config.yaml
norm: "rmsnorm"
norm_eps: 1e-06
rope_base: 500000.0
attn_scale: 0.125
parallel_block: false
init_std_up: 0.0412
init_std_down: 0.0
warmup_steps: 464
schedule: "wsd"
decay_shape: "linear"
MLP neurons of a small language model. Each row is named by its layer, matrix (down: output weights) and neuron, and shows model dimensions 0-223. Each number is 500 + 40 x the weight over its row's rms, rounded and kept within 0 to 999. Numbers have three digits each. A neuron's up and down rows have the sign that makes its largest values positive.
Before each neuron's rows, "fires before" lists the tokens most often just after its 100 highest values on Wikipedia text that the model never trained on.

fires before: " |", " M", " D", "p"
L4.down48:445570528512526511498503409462467569522464547485528549454498485462480481523573579516545496472491505535495448495537475452503471551504467544474513551481424417421539577460517493484480471511441561507494522571514487480479527444564498552549464491515453544586489393538517506478449575611517459498546535480445508557501514518456504446547494458446484523524507519534596534504483480500479490479507472499528480519569475526506465514504506489484481534551546413511434460472418462499427455554536515432467507432500523524496534547550469577486438525567510448491497479464490508502493515495552552513517479526433522454500521457499537474456539487493495476481493557541494467550505474512568488621453

fires before: "\n", "s"
L6.down330:551487409520479535491471451517452432457555493546523526483463528499405518495589537541523443515510429476506549527456528450478482486471536486494469509542504537382455468481551539507433497433510450465600530528575488545532495571475553470543491498521501449515539507488536462512504473527512538499494539529431512520596484580489544541503495488486504499521478536473473500458518465563517537504487516508429489481442400482499557577541524516567487460502457476528572521477489515477519507464428522535566501557456487576465521520528516490501531512555576491518457485534511544525536515458468563575559448505511476508476483490479510547562499490523472575515508503549455612428534541480543527550551

fires before: " |", ".", "%", ")", " m"
L2.down512:462517485572524484544480503565494511459519474552505497501493537492351415508509531420552476468496518490495447462471515550553495497515511450484461508448469444551499486502473515467527479454471523548491439483421478432617476510454525540453457548560517520529523503488487479561545451560532451507495459529487517533479536541444457462546483413510509517535507556516548542524472555536557515487455497497475563537421480543542573426528527533433472581447429541532527526580521509497453511554424521513544516527544535486495445487513484545468505525486437510522471482499536503493384492517532553527522499510509454454519523461518518447510459458485552432514528510447489588516441481443480499514464

fires before: " |", ".", "%", "s", "°"
L2.down286:411544481506558541446442486485469474527520536552487509537537517509522408475444503485486494595456526490523486434512500475522493523468496529494478541496476420515497501516510525488483475514503540514537439533479467493464508482554424471576512494576446490582574427450456416467478513550476490527490548540489473488576534524504474558544446545500531521538510509572522500504518509525551472479401517546525453418506487550472537536476473468562498538495552511521413449499495498508505505532481500507582471462463600463538478522448559505438479519492510527546503524492487564510361497548433521501541505507421517477611476521526468506450492417499534549488487531485487558495519497480441457426504

fires before: "\n"
L4.down462:519511483516529497480572522437485452449481475485542490545501479471536564498505484481430470491527475496516491548493511535475430525564513526498551408505456484512516517517451528477480571436469499531499560479448511549573454516527435439447481514485487528434448469558487516506511512448507485465500527534545528482507502523491612491452516492591486455578503411453546519414554602490490506512447507476453451485521557438524541521478583473538461523530517478481497518484505546467545558469531543436507454559439457587535521556535557489500452513489537494510507526496550532505418468566537493495486412466495445430488510472392564535477530462483521506487482531575415439517487502502492514507446

fires before: "\n"
L9.down375:509472535477517503513481474550443523492537496539558518509515534442500475490522517494488474473503412487545487510554543496537438482565480546471512463432466434534613489472488572478501497456523550420517506549488469542558497478456510436495582546458517454468480450541542555535525547492423494533496427485496541459519481435497510606460509452561449416547518467471415554477537487504538538521462503507475469534476539486514480545498452508516467435498511549456547567517496545485501449513587562448498528475520559503484477488513480411528552461474535536474514448493442516510486545485539539488410568505531537468507567481554573537447579500520548530519518593502519419459475469498499480466528

fires before: " (", ")", " |", "C", "m", "T"
L9.down290:549442521558505478455522526585484487487483467519546502530506523531498452520518495461535535506482500497581465518465523503487514533472480454536505562516473495599495402513500502428492531530506460499520515501528584535561468532476535528534613510491558569502513441483479521561583507530457502501572420461446481487529458493491472539529499445588412459600480480505494554483568480521510488462457497522493474560546456563444504435493508556533484462498579494545524459456492404571507530498550560449497501499484515505514457489527476531480532436529486541476451452418519435518556457462483493532419507487555546461484546547480492545565467543495518484573446529444477539456503443464498526492509

fires before: "-", " ", "\n"
L9.down501:511544439500476519551535513520447485499488472476526520527511503458493515474494532483470553546438494454490467473529524497558511558551471511489428509504557458528477536533450456503494538505472524517499526470562466458621526512492527511512540542550518489462522404452491482489546483532496574491475512533485492444536505460548488503461496515505527492485474506483530435456461549532480494479459440496487565436556474526496551468508527538459508481463487553452495469434541486571462474515551433561555469482557514489497514447450523473449560478480483425498472429541464450419253506475553515557400547495524533473499505531528519495555538522476466480505507467473531474473507495527471463452557

fires before: "\n", " ", " It"
L6.down91:528538535504497503536474494498528529514514472520510488491545490535558481510401522501544482488474528512562501486487482521546521509472512482559501532477423460514488545498450489441457487508523526448482505467443513547640465515517508497519517542502473451544519439484501502533480470476469500538528501508531566505438502484485479491407476457560508545493466508436510498539494534545513563427484501475511451422521524517479508511534522525523446490552515522467414506520523505484472501474493484490477496511460507469490494496543500493509473553511513456464411450445502417468219519515565495530383480522465588546518518476452492487536500511502481456458521463490491460483509516493509444436533

fires before: " of", "al", "ic", "ar", "e"
L2.down0:491543511551488455391467464517514466492510486551548531449589494484525514469478444504433490499549485535583490548520465504492462479505527522521490496450518475481467432515504564459448417459528496521525586469516509539481556456565495489527547468517528444503480563530539490507527452527572544466479577541518475550505575561561529536530509486471516547527546475548512483507484486502444498506499510512437499488503557472473447493478526484540532522505410529491511477449467537548494555540546523554485498511477531457584485587480460517508507444501498511546497532503453537519500505483501491495575437432505519538560460561530462472457458433407543575576583589508505585541529496497465537394466

fires before: "\n", " The", " He", " In", " This"
L6.down262:516430505484543533509504445488518466487437468538579449534479525513441542489482494472455533455486504540559493457519549479555537440541566587498498518516545493571576536499579464493513451533523434489470487518557526499578498482521511486485509502522484455565491416458477536489510488484465495444510526488510556436418461495539506492479466510532474488453528452496504495500480543512519501484471485476519472443533508578545534535446531476495491511505557438515508486532542420501545442559527487501452495524542507499528598462510514507483446513535468511501493450508436480546358489539471468500298519496504555490547490496496514556523487478480536470498504540414479535511509464525412445434471

fires before: "==", "M", "The", "F", "In", "A"
L2.down411:516499492488531467468456514541524514490472426451529599432439485496468550524536536426517420524547526458474494519421524533406520459504497495530579517484556437508543462468509462595545467580493542449464461526528409510480552461588551474482548481501499555523511461476540496522486534489452496437491510470488522508482498482533584494431459511505529470527527454546446521508506546457570501480476549488533534589491563513467542497499536456481578526528475486542519537550455533468499583536483474471550475566508494489419511437485523497571538443433592528521519519477536532504492475540477523512481521490554550588506510487473489470458526476540470518411516437484529508479496577523473547499550

fires before: "==", "===", "The", "B"
L4.down489:503478507467509501464457501517571475555445488524493496590492522463450490576517514527566496529460522582515494532500438522525494500494438433484435476525462515494525467500572510524478563453473408523485457515509507491547472572510515569486406512509442518510516592490452503543442532486518598534521471477494546493517461453547543497476441567515538590485523438508513435539526462537469480493497421442450604557449496523445445521502465475532574462477498491521466503511478533423482519475441497504522548538535478504537489457451505462509566485494499518411502496564525521524392514461557472442451523496526525523538522507513518432504488533449428476545500464503512465388523429505499483495485

fires before: "\n", "|", "-"
L2.down251:530475508485496543492528509477481542488489596514512477510473519569505535505395534529458534502478529476455489426574505497535444572473518516536508547493541535545512486486464528378466477473496538518574550518501550505375497520461442475503465517463532483481534466515474481507519467510492469548585451551505458503537571478470510527572490523580504536477495482545515482573497487523445554519532534501485446450473520440480484435524504505485452520561495491511497527512469453546458484481617415518509446508502471563470471518513556526491514551544449501586464565494503466516603585453436549481514551498426434497476480455457540505479444483500424470495521453521488546544457552472498489450455

fires before: ",", "ed", "d", "n", "ing"
L4.down421:533534494533413493489521513422517506498498497490473465484563454488472442494487493460439535518462511488524514560454502558513455479536488535528516490456526500559515556506491545489543509551579512471528485435583524500473481514453478518508514493536513503384505554569493525453528566440526509509486575521507473500490505484499507428467517505473462545508474464424487481532489549463512587466502476493577510519400531457504521550530500574493515575557445427476514537448503519523433420592405482496525527533522549478467430452469521542493586596471513520493532478458474524500533512508523480444567483559557511559456483463559452508551530435543551517510500445491507533495439585435493479459468

fires before: "\n", "-", "."
L2.down374:522525558501483489495473450526435538495458509475488538518470501498514472574555478415449537429501518501547528526484501455499490506511512534568545423476448574458495418518502458458442562483517515487505489543535455513574556514511550444452508530496528459471530504516494576513485492538511548529515499497504488529498477446500503543511568476504494477470408454477532481493481459463491456502500517512499506581518600565548561503427546433522489529518445542440602528488463565515559496482525513460453521500517470531505474484517487498524456491491550509476533538546539494450424521495519524518566462504535494509619509494508489432449511549533490522489524488558574367356533411478497509489511

fires before: " |", "2", "1"
L6.down448:456467484493491488551461479558444567517523512454544531469551467456466453581532550491504419493581492453500480463400466568505482567532511453485444468480436421505438542521510546589521426472487506460521489516513575506509500535525500511445498536526558457502550469476506498531513559471538505488536499457429538542504463476529641472493484463510570512490524485442501543556501462559523509453531449473438426525489512575511481471521472546491457471588428469471544469485466483518418519498522515564497477420460496493510530543477471530432451547465544473534521514491527493487404503480424452504537514514527512513552547535425470540447521506512551495509494511496523552549550501511436494472476

fires before: "\n", "-"
L6.down292:513459494500485493506512489512495485503521464491446517508426526484490528513470497508493477503503477570496461416527530517479472488532509479495424465514493481563493498514453527484481448472472509473484541505499524485674467508477497542460568507461472505493475467536491482545460469551519524525507531468485479481505518459479501547489539517601474552495462493485532417505503500493514516537503510493478494468466522410526451486541496433467448569487485450526489581486523523552496490494580436498504490507489557566470469453510499516554548509436465501536464505434464528475246538524522487437352542503485480498532563490527575496475491506486491449499508481530483543528480488454517427493502

fires before: "\n", "gh", " "
L4.down129:453445533477473509550510458539478528556538560505506458463486517557545487468531448601494523480506459524446432467534558486564489516494520550546430481497452436583491435511527469507460433398524461462486445572529347518493511531534490588538521517458538504517542538550477454448584455545423401492479480521546521558530397492520588521492427517497521480513472498531482500497526497523499503552474516560442496439442471425478440460557575488512519484543492527519504477507508537510491526466486455510501501471515504476484493550526462472482469460478502514550575520539510458462495475526454552442555501505502426495497500450516482525491455451537492491477524489559483516532519516536440466526466

fires before: "\n"
L2.down507:518465500475495517453512534479520571417528543486471498507574520509446476478453482484484525512490509475493519491539481469543476501561510573472465523493456454521566437489489554469466482474456503449545584523445534498448507466524473436541506509499503523523553502489517464571571539485505485554573476511439485514514540497453484510491466435502554515463513559543515447461515573527529494487562532540433433456482533537529535488494505513489470494504496516486512516510514425556490446574485460486509464494540504538528460479523548454537499506507552594558495474424471497512703509466508527508535582497447488497462503467535515546432522442476608467483517628448447487562547470492497515509492

fires before: "\n", " |"
L4.down195:506470507546472525544582499542458468459511505416558483479513576472498494524534564473523552481497529429477502546537512421476449470461464421538474489460477457524538560492528561454481488595538480512491448464479442543519527477412553437567529478566458468481511432488521495438548544530468484521552494489497509491513460495474476465473532449540461455473488457502444460505525498446519509541537519425504455564522441509586472435453533543515491433595449496491525451459385521476484461536490510469455424551476517492480444484501527491511460521514489536506446460517481500565524495497460526516490527562499549496506481480485514538504536511418525449547595486471517525434405490443514577457516

fires before: ":", " |", "s"
L9.down343:467547511454509405541468464552473526473501486525505518481539637504465497493442428482494456504496522528489495557542462609444493504497468441491513465507501482439481540530513531563529465459488438515492503453516536490500423507550511446574550530470568543548580468533510551526478507539477473534530489512489420468480487515395492475525612503512457502549545529462516532466474482482477485515469539526416457461454553446510484509485460546439553443488494524534544484511535491444466546409481489478463560513515505528519497495426511498439499592532502515476505468497511464459545460497456546433405545500557486490536484471495483500446499406499516494499448470533467495443534448569506427511543

fires before: "ine", "ic", "il", "en", "ri", "ev"
L4.down229:528476459503567450466525488507477520418521488481576514483419440529504458484516488496509453510510578515537483448538543507526587472521442529556493529572448535486474469488522527496534475407488496514469520529486405470425489495554543479526516444525426435475487493484489455466461478442475494407429456495479429523457464488512538518461497532456494449542526515562422503456489499585500491544506529508480530434531510461544425486515504546477512551501529533606472455512483469488455482496545546462459448497469525462519386463451552490540502539483533502578455536464559501495555527497464501495466557510511440499499493445557491487461439481555461408557489547566451501543483507459519545534549

fires before: " |", ".", "2", "8", "1"
L9.down495:533530550512531465467456521510485487487462495477483569453591497460532500423527487452518540572474447539500536524489503516539545544442552502473515514524492464483455563501489463571499556476582570515437506501515470476534510528484527449471462542523514574548467470483519503463504503478521493452488474509506494516514464501456472460522508470461516549492547491474485453512557496512489480459521491560452529490576497522484502412528452572528466482545404608522517483510550386549481533506560486535513506427556574528576502531522521417444518476474517422469451522537563536413356536506516499483567537480515495519474566504458530548540450531514491455502487492488470560449588494469504462489463

fires before: "\n", "-"
L2.down502:485502520512529501487472509563463458419495492452451513525474457535483417522523498483480415446547452524534506529540468452509457434423494397485551460490509553512537395496468449467484519519489514487509487481468526552511525491550558530494442443525467532544534572492486512532517476450531550509547492472559538429506571459512489542529567471491572473521526570531579472457463479480551478494570538509467448573510567541518464537447479497466531475483524499503510511512516551424576485499585492459496489539496491384485498466564470503514451457520504522558495516582484562522415505512501487440437462475530526531582444489540524526459506542518522503503565451477482500505572420464487535540468

fires before: "|", "-", "\n", "A"
L6.down533:462491491505474506528552545547488518487508535489535440494643409546537471527493497520518472478410462537495485526548499524484475515451478540542422544482462482562509483469495494485437495553484477457543495494487498537624452477438439545558522568563493553463464450477540505498558477489535512503483500477493548449506500499556478553512494446488522446480466462517533489536580461524439495528464595505465518456501505502501541497538482499540478466525498476543476543506553512520418474514524479499502471476524485554487435545478506467545501478450524465548464494481496518425311543446548553561408485494470551532533535526567516507486432542546478498492485448487510545522478573512466509473512

fires before: "s", "t", "pe", "m", "ur"
L9.down355:497496494513494507539404534563502455465520530500549535456497556550523477471454387487539472531444523497466500530547542555535539505512436494484499513518506486505549368574502510532532536542523473452517518529467564472419575497501520459412413477574444498511575479499465504546445462491483523484524443467509536504399539468540482494573439433481539573486529475445503520453484542471522507518526462530471514473569483537453438476497534553445488464458541500493504437481526479434491474497440523514403481496505478482519454509453516504519462476483530507459544571485489441538605525509488511510484449506502494509540473534575483523540472460419502480551480571462474506483532450543556459535467

fires before: "==", "In", "The", "===", "M"
L6.down424:520493419486484470550459493520511463488518414512517491551491499513597482508487482547557485500526527532526493514484488505442496512527480509470496461548493514494527496515592485502486477520434433494506524463511473475617512535546529534481526506468456526462518511466503457511511602517509481490474580473598448485531480535468406487469521476552460503586522498483473436459481491518546539457489516495474512540459512490471465452526482485502497507508483492484488458501504538510538509454487532513510501440490514471523531487433480484490569522484469495514506483499507473486199497488536461427424529534593494491568540489509525503453551558494499495490477518495501494506534483484477494513577

fires before: "\n"
L2.down467:442493515484480533425502457609593525498501528481492465527469463510491477484477474579474449432511499469503537492520504545583472461495484496557499519458497536569545487539528527481504525462511513523500485538408549532590460464477516388515483533496484462538448524551560456468519512456582499525549493486474488509518486466561472551509548444536549499501510486537452469458514492505483484512449528482486426474532512480532454456492473483476440475484496503430539532483479478507506415527570441500517540472555521509489502528534465476467536482448507532518478525506472523578667502422594434477530426459476470537452521482490528480437451530527485448522549524537524520554608505489435504473543

fires before: "ed", "s", " of", "ing", "ur"
L4.down154:534454474529488464504497524523506508458511567500485457488500517441497566560490479508458466526513497471474479503474556597498562448497535530473482515492452500567562530525482460488449447490552483470493492490527451438433488477485503526555492538525433472511498512503494454442544501429497519438571483524479475448442459455582579527557534474526514578480515526453468467531544531536442472446521459545542513518384493505520452528527549578492530515538561510416447496450490452439391479490465455504490464487580504418524429486487447583558500450480540488515497572442487481495501490553504478484612513515524445512514523522497440464433555452539526559481525435563492516488539517492471484464494

fires before: "==", "===", "In", "A", "The", "-"
L2.down92:528516501469490486443484398472526504447477527470477537444476500498467557531555536498552491483541459491598543579538511575449505424497479481470472508509491483499499433565571534603524441514501556547423419497540478544474569462524523549524462446490560488503464484515539535454435527514525516477498525536463558499516482495559453491494524576433487440522502509436515500498485530501527465536544474488462554498491565607432488548431532515552536497469498503578525479462482480467501530467409601510487571476451502511497459499584469499519537531492485529449536550501509505416437525503516479499447485454558488448466471505468474537519499566562486488453452456455511498506522433462519511556488

fires before: " |", "2", "1", " the", "lo", " with"
L4.down52:460508504458514538554498481542502459492526506490460541512493517538447503467479536506525585539524473503475531470457404482586484477455558489444499533441514442468476492484498515559492446495473434514554464553497582455506471512539486547497442511498535473539470579536507458545515515451533553586535556525467484502548488472521527502455518474508484504482463482490489541557522574589482513513483492615559485551477420509522534515493499545477494480570476519478524533478512462530474515430428490545472559433425501612466558584477409439465514509494563490504504491456541461495440533519555504495520517484474494561476482460418508508504470420421469501409493465446532537499439493437475514516446

fires before: "s", " |", "F", " ", "ate"
L6.down196:493535487457529478578533496513489561416519407513388468590462473490453494495447513504484445519512479499540530508480533526517458424474466489485482540525572478517556488499435510541526431500453470481468536490510481535454490481552532506561551507490429518522547503535500521542548443510494539544573583504530453487447515524482529500528484505473503530451453505493476530569507520495444472516516459532536482507427424461501491488471486516576509501489533549480400423493525455583451400482504503521491531505503441470456481594564539470483471506485583426528503562446490417567495446443467498504426551430458541479512427545569492513494451466544527481560524538509504500501527509482510524503540

fires before: "il", "ic", "ine", "amp", "ri", "ev"
L2.down519:476529505491557517442542484478403479499524523511544521532484585463561487546571493438462423513516483515494542564465533435574560491495530465507508536475486456526448512518547526546508498473476481568543517590488521538490530504566481387492464502523480391426483465524570513502523522508534477478467468486509492485432568445475502532484499511528493530464462503455494540520443577574459520504516546466489476452476539463490478493474571442559511522512528495481529505467469521489529501442507525488479488534465502475500510419558516494595478535508606610544507538487475511517564454413473514511463496564474430519551521522474500425441523488455494438502509488490508528481601533538516567547530

fires before: " |", ".", " ", "%"
L2.down351:494533537487552544528523461452521512427465477581429497538508506428525474561508490451533466519524477533477477507477545547471521509506555432409458497464444537612553488408520503519548564485557491524502494479467498490502474507485635546439456484544424519487479475541545407571458550478507504458501546561501528435506593516488504525540592449438494492433525544478504541493445570497507495511489542471532512548499491535499515502478470503492534438516547414526497532524482522519528516528534475508495507464499490498461471499430541521506577514449444476498508476509542466483433472519485445486531478510564519529520493430507513540469431528528579480457441455490523494572479523509490515407421

fires before: "\n", "il"
L4.down391:561522482520454531510466555446529515520515521456538474492540463453504514572530492443506455482497494534513452460512532470479526529452515514514505429485408549474519545518477448523492498475574532428515473497510459542517407470522544535466523477535585511440586500523422456496496428506528476495521512498537579547487394451544485547544495559515502508560501546417459489500446471536540429483544511544481469507533515555530528486527476401504511534468470531476567482465470540499520564502548486424525432509484463500499491500479498421529476558470497433456519452539470542558378458583488519552456487490476459483538491470504542482496526463581463450470465444498488520445502522517403535519452

fires before: " of", "ic", "press", "ner", "ies", "p"
L4.down549:498466433528503490480494511522513499550487556514462471493490513491538464463451475425464609384578518506495412521483536456512464501496521441453498451521512499548432589485558491474531487497479469504501488447541504510523522448443456513483548428498462539478494531479513501527480484524549413491469493496482463573504504544517498495465480497538526568478505484500542563536494555510416464503487492512547534433423495405428574519520526464492476527500486530454558501468547525519460539434478508498409543471493475475587560508495534572562519478570509430518458500491536527520442525444492513425453503474495546487549559505517482492595498487452441482522558585459504532500515503490600503426503

fires before: "\n", " The", " He", " It", " In"
L6.down299:498476482503565444518461443559444446511498486490528521500498547491512457508462484495480460542504516524567495474492519487489491489539473499463486466539424515534500457548453470494490541572485545458479568535514465478553523487525474516542496575478453480545447424441475492565477504472513492454509512463517532497540465484454533535517453483528429487531499528443525487509522509540513496506513508487497602561554494496485493500506550459496482404511514471495514522546488420454519494493525455467468483470514537535451583494461489591514513508544438506442502483491463415447342548521522438508268502530525488439506497495489487456502528486524526509513556499550459468568520492487514476459428

fires before: "\n", "-"
L9.down45:479495463534502515554525511508467494559516488465456482564483482500514563447455459467513476495499574515407501500468498506480533544484508489525448534492493448512465533505521497489483486519514551450533526519515500483649492493438501503480510511540468518512462482522538435503500464536504476511483567474522538493543489475522513547500510447538500531549512523524450451520478462527533562502527570489452526475513477488538548503520511534483519520448472478473503539478496512490481506541517497497515501496516580526508513491453505468546509493495492494521446525499541534501136544473512513446458528491495501487562485515551539496501470560487497536503449529501496478509506481473484438512506

fires before: "iv", "O", "ev", "ing", "en", "end"
L6.down78:509496490522515503503456519556467498485546479508516513527520537515532505472520437560505548467575501552452559532502593486523531523452522564499512518466434490491452572461487486554547477467494481489507567512434492462383456438500440489529484476559500480499549518458559479497528477494613522492552507542496439542520588484494512478516461492494487550528483520525520424477481480502517408535611401487515461502486508511459505446490549528525583508523486461446469459498516506507517531489521582560492509522477489472492489500449507512516478458556513469509539486552478481516336475508559497443591498422458518465551577474503521545511475483458565476489534508442466512512445534450445573485483

fires before: "ra", "ri", "r", "ru", "au", "am"
L2.down12:501499509528439469490533484546466467437542421502549468581493504474467547594495501526446454464476522479486437525504498556471505472431452471574526442493402503535509582502471499466510477514533470541485533515448497501512488511492491526443423503495580491502477476508508538497478427480433478458454529477537505435434495525518479434499569525532477456556474441446539538511562539449484518482488482478551456582477441519548484503399518529481426407477468552497526495516514503453498515500478443491456536505600455513458590473496494473492446502505509601415484512521505483422479462505502506494489599492545497530421464546450511483528463509510511553566430522499520474508558555532500494547524

fires before: "\n", " He", " It", " In", " The", " She"
L8.down413:549448482496560548541498472530481410449541467505484469473477489448526464545530522520474498471522488633526564464442470507542523566547452517450459527476520498503500591520441512477471485492474517513440469509569552477566497451445486481537489505495556487498480479472508505467496478544582537504464470516528504504525514512521527480520464461563487459531537572516532479552482497464506455452482486409520546491554444567470464533482523405518507540511503530529496556559505379453575448497515479457482454460520512505524516518461510529541472465520519508510524482449492480488419512484555564477321525471477510476541510549509550486473578444502553485547487537526569538439519552450460475508519

fires before: "\n", "n", "---|---|---|---|", "-", "ri", "ś"
L4.down504:514539496515521537511532493528515510496504422423476505503493528519526514492477511546445536531451486550516430474548544552465551532521491548467447517479471488512480486532516457526507538539523521437481505556450501537334480523533493509483516471490419521531547624544522461541461482511444492492451442474605558512494515554505483494431552519474488491537483504501499505573544452475517513544540530458439569501436579521576532534529510531492458542482486467517472475526509472505508556470522512487523454496507455519592508505457628480474460533482516542514458498479453502492647438536512506458562480476468500449500513519557435459443536482478474492482489461533495453479439459531466441462553

fires before: "ed", "ing", "s", "or", "es"
L9.down203:553537441446525524510505474483561482583524490512475452528482547470513482381511522555478507572526494563524514503556523512497472526473544535551516540537468501469544627587501485448463460525491481528537470514482538478432514523501497471506495529450491505525501490402497533438443493519524522500498434545509482496470558517530539498464385479486427498545487475544518427521470512497486517513459502493499494559452459492495483493490488485539474491450513520523492465452514482473431507488452556420493423542451477471472488493512470526534498532536555476482564420503445414494339505444443476465443542469502505491564487490485466508463522565428531491496598512517489518472507474550588457493551

fires before: "==", "===", "|", "M"
L6.down303:516477488524475490469545523548503498466505460497486530489547563501560515588470540538478520501495475509613506508512519496469536443495467525440396503499466499542516516540582486448485496492555455496430492444468512500535551513517547451527508524520545475458547443447469466503505529495484595495496543479501527477500452498558552504427455505540469461507485518447443471450563456493472471462496523521506526499491445495496491503476458433440465420485491463542480520412557517471482502488472490593587619472415485581504471488523524491517503577507442484474556553465459536458378529491491489487407505495570518519526497543481477533503568513471520499516570542538500462440429459440555493544513

fires before: "\n", "-", "The"
L2.down419:519441502469495455502454478486511472543501507400488447526484482517516528497464443511483528505530585457437470503605611508576488506544523573566425449411527472509519464489509515536505457565493474542432443490488536580490588506565528469498514511503445499560555500456488541499434475591417485526508429514462531499563541537478491529543455536479528474550547505499651549511538446496476470479504509502516489509426529471525458504473514487489508540513497512492509430536456502490489516519447423531520458493516497533496469528500541508550495515472536474534530550453458527529500574508422540489615504513501487515546573434534525534509482487443467518501470545500439498479489490484437471520502

fires before: "\n", " The", " It", " In"
L6.down336:484457530474519500553480453519517430501520459481569437486503528437522509531494457504501481511513491580537486466442487484589521502540496498479482520484489513538502516514499484494454455518497510468500532538528494544652498475471486497512518526526474468515465453472512491535481521489492525481525491496521493435524497409545487575514497507548396522480527485442524434500494546537457507483481511447438484499590459535513470510450571469519533475502504463517491520498510440466534438507521454466465476449520510492532552471511494512524455460505444544465516459498473384489335476557545446472316525503532605513554478526470559474453546518512496464519556521495502462519549471488456443461522

fires before: "=", " a", "==", "===", " an", "S"
L4.down17:497483548542473477487460443531528536462487478521468544459482528532492488521490544511542517514565544640543535531501482477479561527535449521438520442488566522507443476482567536558495506457533572539428447484517491549505474559527492460492431493518471507469550498523492514489403452524493540511489530524461476481549433491470528481434468519522530451516416466438498428526503564581525536507445504486524536554547489553482494470460509534503553458505484556578575472478405509485530476457491532454508527502481512456566497432436524487497519452500575523428517503535524501529377493466482512532522502408476441508559550451472481442558551507468529486522564438482489483481560452502528504552482

fires before: " |", "%", ")", " in", ".", "\n"
L6.down553:484508473499565483570470543486531459421494500504532484472502478457580486506548493468533514470493503485528474486531543586484398446508563508507507459450526515417461410487552512444493461481464467537539608513497512534541441535538462449555480424565493500481474462530462495517467517583510499478481493536569577477561468524478546475477474566475438550435470523504453489570578533485510530560478589457534544503445474409494455506542417532482510529503494473530474463476510513469518482538457441531475465582493478529503528486483522566521475487500582601522482535517439490520451488557471528528552467449530497512513486493546486494532514425536488559548491517477497509514568480501489590452467

fires before: "s", " |", "f", "es", "ception"
L8.down134:449545485539594451475611482505489504527513502460434439531586511458471580476433493462445471561484470535491517507478516460510443488470414510480407460462474519509508581559430532554449478541471491448509434491475539391491532482519555456407517510547518489529428538451565475486558493458547513434461511481478514531479515516539501526525443496468492416459561470429506472536520431454541542472430529430521537469486520468488526525469538576514538503413494447501526469475537487557508474441545522470512526486569447460505501519550497498478515536514502461540432538468442458471478518491461511504494562471510545522509515522476460533464536503455483478456495500488455543465455483491447427524487

fires before: "\n", " The", " In", " He", " It"
L4.down165:516463606505523448551525467634475484477477449500462499528448554513581519535451508502501462472531516540537453505476462493488535467450467473532472483536465494499425606539432463466456505501524487483464467487496501545570488517486474474466446574476424490519469455503499519484500506499539511526471497429462452465545424438597460526462459461548473526531494534447504479486529514545470535491439500416511504479523453507454473502490561502500525491506487519548526506524493457535478427514541499438473518479529478452501534491485407533524472484500451525493497447460507380487382446513551535499344509519565577506541544493474557495460510504502531447531497484496544476533515467496448503478473

fires before: " |", "|", "L", "A", "G"
L6.down354:422531513525486467546503526498470475521490477437469449556501511531463482493521585465529449584485516576563473498382504522501475476508492479486469507447482568566442469494465540475507485550489524471500478468538499500486495499444477470471518465530451507444485533475509462582462503468536397429406503511505518460422435538488498454514526435463502533478548563415483518557477475465522463494522491510515420463444429543462387495533496526471458519526511486518566570459505477453471508482532544492493435524518464457481491501492526520491474430480628480461470512528490390494471494499485430418466484526456551523509450522509605527531473444497507503478494494476510481490567496469483442465537